{"intermediate_size": 1344, "norm_eps": 1e-05, "parallel_block": false, "warmup_steps": 200, "dataset": "wikipedia_en"}
MLP neurons of a small language model. Each row is named by its layer, matrix (gate and up: input weights) and neuron, and shows model dimensions 144-335. Each number is 500 + 50 x the weight over its row's rms, rounded and kept within 0 to 999. Numbers have three digits each. A neuron's up and down rows have the sign that makes its largest values positive.
After each neuron's rows, "fires on" lists the tokens most often at its 100 highest values on Wikipedia text that the model never trained on; "fires in" lists the words (lower case) most often at its 100 highest values on Wikipedia text that the model never trained on.

L2.gate454:458520578382460583518547506441506394528457505436452518448513572511501472412508510479571544544479503545492473433521489515535428457513499491504497573511437545499555493530507547515515487500427530457481563465551434500584539541540507446652407518549554481467505498459519371483532460542496436482550593509613605507546485438503446539403462456498479598529520560354429433564655501493553509482511567494476502441599462535453548551361465495520590442534423504479545580477530532529460550495467531537500565477490455440624475539590461435505502519581508581491457495471569493543413617495516528483
L2.up454:454423527531452512620569537551543424578582510474463447500638582509534450479517572479477516496571469583465488483444523502477463472529491480516468536398467569513547561457417488517482548585441495481554451506467502522556565416524552414547503648537489440551534506421551489544581493493414460452517482451451515541416548480543498585436466554461526504530544506508383499539589566469506545502588456436494455435496505403459508519421486557528553532513382526444567512497446484560477575565542485446480437554503528488540562526508444586624550594435475485444518491481547568418499574414509454512
fires on: " main", " head", " Special", " chief", " General"
fires in: "main", "chief", "special", "head", "principal", "official"

L2.gate1211:524493491503485585518534443606497501525469518450530448493570545563484513495500504535529529490549446541490475459465451506573578455518478484529479487516597561462414552501561559557387520557471450540477534544539403495546519551496558498461416479511572487520471495488544495585544553586552522543544497483552514546493524403431499467476484574584432494451493532498483449563514478495536373465512517446362548512493501501540489486462524407536543457565572434519444457555479516547576478491556537541556381500469506530475487492563574468594451508585575501414446484477528454495507532468508528510
L2.up1211:411437498453495519457452465561589566569447519419598543431505463487491554498516543468505519493564457455474478475398421471450477567509479431529468439488603487436453466498499467495538505494519496556490486523531542520510477525464581548505471477424546475545502488472494451538491560485533522562477499498430436493566457376532535517493398538480420473436463456508575534550486447434598511434511508560470547584502506506515559486571476409430489436543439453638446462574506493532497465472488584544457553556473450467478508499535477539643499471533529480461408572545594462421504588529470520515
fires on: " Red", " red", " Green", " green", " black"
fires in: "red", "green", "blue", "yellow", "black", "gold"

L3.gate199:432587489483577516467492443426489541494489561517574522455528528583530475442493506492338500575443560483601535507474428476497495555543516506547528448575480406469494428451531520535508523522454483510440423509519373553539492548514541432450530502566463460520510497510522455476479494475476524562498441558391522464550450489561462481544500446437460528412504497451577532498524541427407581351564467476526620468513639502559508456521508472472443570555562523498383457522444522492526591552490548425429536523555533450597542564503433531518585519528387461427453523551520511538498499489576554534
L3.up199:502557532554434531455552529528432487449521389513420529503496483504472537497562446483501501469474429398494509482430553491518517450469468496526477464565428487436370512499553495455522496415543467481401439545439537537499514341490538481540561589482558492528427501476450474371502507400498463563471492529457588583474543518444554558540435431530535457552422396477467419508396468494496461432558431492514558540584464532548460505498539514445397505503524453502521497569535533460541526557600549553444624444412545601445508436537491524549499568534383440467531549597451511557559484505457552483
fires on: "9", "4", "7", "8"
fires in: "9", "90", "4", "8"

L2.gate1094:399505557536564438481517481556426551525507532391475530474549545573474544569542542572503500554506562498490462567420456491520470527461470548372583572450510494513465536446478584479530475514542526473469550488395497569416601406499495554510473470507528502447478516463538582525523437445486455407437508507441410506530436441427534477584416424526494571516512353461506461597489519527504494421571582517558474541571466466533565554533477487513482547434558543589372459532483471509552559517486535653544383545524534528487488461587613388477461473543514442491609460458497471506405465513484388574
L2.up1094:414496437505502444499571468538478525610459498424500489389465350529444513470583532490425462441438491476484475390507528511516525577519449506501525461608416534519495466481576417544442482565518520456547562480579409548508452332381501519538437501540359493552449584433499600508532533525542483572505446495510512517613494432428540516566437451423513430518520469543450418497539556448465461562556502482496536533489518416554447512575614536553441533548567579477465512547417420487545480560511576457514461447466519447610495536529520441473474534559492508551496514512570547510590544494529527434
fires on: " one", " three", " two", " ten", " five"
fires in: "one", "three", "two", "five", "ten"

L2.gate777:500545398537505503537455532468482497549510491508483468444533462606417448525524445468524466481561534577540581534479554473484528577500436545522544596412440488436534446463528434518557461583460435525461502538657426509542518480474542441389512507610507384519523459509495472479562443547538511515526447439416586530563516468516583520528416484450521457542436530457504491556509481476508517463474488592479539513456553499511450593467534572428536464498483626533537542476455543534556550524498573538518447503508528498371437520486472520390457503475412517477501483533522394497464532535557454429
L2.up777:622580437521551485510482494507498564506431434498531580427580485451501529472472539417441468461533575500499536600573599471454549477429500567523478546460517519475467486393470493532522440585472453444581508585419494498468523443484426514506512585554478435556452447509520500464542482545435527542574453462457548505568499406501544544510447468518462525506446508520558516461506523472575474550550457647518425490531503542475563502542548489570453502452509558502507453506473579492407470635443503522476479546494451563426498429605544511594446542440412500460524535448571440499448461441507468466
fires on: "9", "8", "0", "7"
fires in: "19", "20", "18", "180"

L2.gate1137:618476503484483508520552468472460487497453558479421529502496504470502538512517497597442564644393496520488526404448486458515497476561540535478504479474436522594432590634563546510585535444486573494457478508458532524500524536521396454544492516514494517400534498520501485497493512569440540508446490444522465563473423484509558509525553492537438502454569591517578450614460505493594515441503520518452531531515503467507537502494493524436455424531510463500481534475603541521418520524496568527570471536521470438571529413556544516479402531517499445508539420442485507441479423478521416411
L2.up1137:465522571489452554475534587611472495512565526592512564499570477528470546592396555486480471545493505406429480517457413567464479464455453465592516462578548444519510480499573485522578485482549563478552557480521448579470465524441453564481469486502467508499535494434544525514520474412458437484457550545458550481496560491560474472577511602452483496444520592460528556400409595508525420470454532510528418539547517530491443468519506389418421502523543498350498528555496501510466473583567456486522455456551566551480510499506546468452598524545502483568503523558482576536481492566553470485
fires on: " small", " at", " home", " large", " super", "ome"
fires in: "small", "at", "home", "large", "bome", "titanium"

L2.gate782:489572507470493428490476466395554451451421477432452559512429594471468481470442557508567451506559528504439539468528546503524558532434452522502374493486536463495519501581433514519554566552478619571478563427482501497492457474496476437466404486404561495560544449471442430511495498522534595513584523527345600532549531571507427504511552541427543448479544476533520511485543409427492478577471506486525485511476571473516500537537429492550577532476530526517530483523493442498446499440530449519446412464441468576481501580427532396602577456413618473514529563524524522552579527448440482435
L2.up782:475485411466539460534425483426582528501518482407570500470498575506493489559557518520495534499495523468474538502477439497554564464512527488471384556555571509476474623531473504536565418648483640484436516453413562519427516380418484579525507479540449393494537457413464355558493416463554519483524453533414557496509480565441542546469485581536548515472528451487490534455488487486484451563466470424592442539451522542499522486589495489531428443421514549509460534514510520498453550385446516504419451408400555422532554484443553514514527482459568540530572568493507521537479535508545453503
fires on: " was", " were", " is", " also", " be", " are"
fires in: "was", "were", "is", "also", "be", "are"

L3.gate1179:442500571498529523505491535394491443524550654487556466517536495559504454501572503653415521494503514554392441509504472474481497601471553509450528421573478472490484560477445424453500553499499505523437539488470559444428508576511534513504488508582477381468487582455465437500413463508558450436535622590383555572494507445540482423548521459409491540435564550555471490533512495581416428523491535512490463474514532511567506521465462502429513471481469490515571510519510488588539513448549510457463425599486461507429504536456507524478500511487499509457483422499486445489514449545525574522
L3.up1179:406541508564566578440576531543495485489527501413565498556485462539558494532488498528540520579537528460440569557584451507531485476473481521476524495484535427514470562468528483549507469434513549465560516513448416530474598521464490505490390522433577478539502553420470418445515438452439468495543533439485530613511529459577556463488483499508492579577631575499542451471453497506441587446529546451566476585483435493580519538600516443574564522547479511583534497492462437463525447531551478485441502537500545560455455527443485489509561459569420528450457448454483419495395379479529464425
fires on: " of", " in", " joined", "in", "iss"
fires in: "of", "in", "joined", "kiss"

L3.gate600:554487516481489532531591495531514474491515473506426518572507474497394513510542589467399499487410476568499411467514474491471432553471488403516513457533486440509419553546488484541465528540538418475442460494545527481517532477463443426517498538433426473491487475470511493526507489547427526479437560505467580492552528458484498373541546530603567510547501531512448448440497478501475549394519394501477591488517542542564549523555444474512486420486527543454476483480448469528411603525527516462451491475505567481504525442515486597464527549530532479521537444523543493461501506493467390535
L3.up600:563477423519449508463408484482559509462452459427468498487591470516451473460523477563442526438474508446530459495540519376534483499481577517529435419496512551458530512453409412357503526436549493476494464537487547508566447553481411477468491500518442564547548446532472478488587544504492442520458536510466514417505474500480540567454457559598496484479453417415527484536530505458469540562438553444417470561495527591522504486519446576432495479498455520505496496547594569493467501549444434453485520528454613512467491517545515440578462501496644496536524487595512465471501525611548593553
fires on: " same", " his", "an", "al", " its"
fires in: "same", "his", "its", "their", "her", "whose"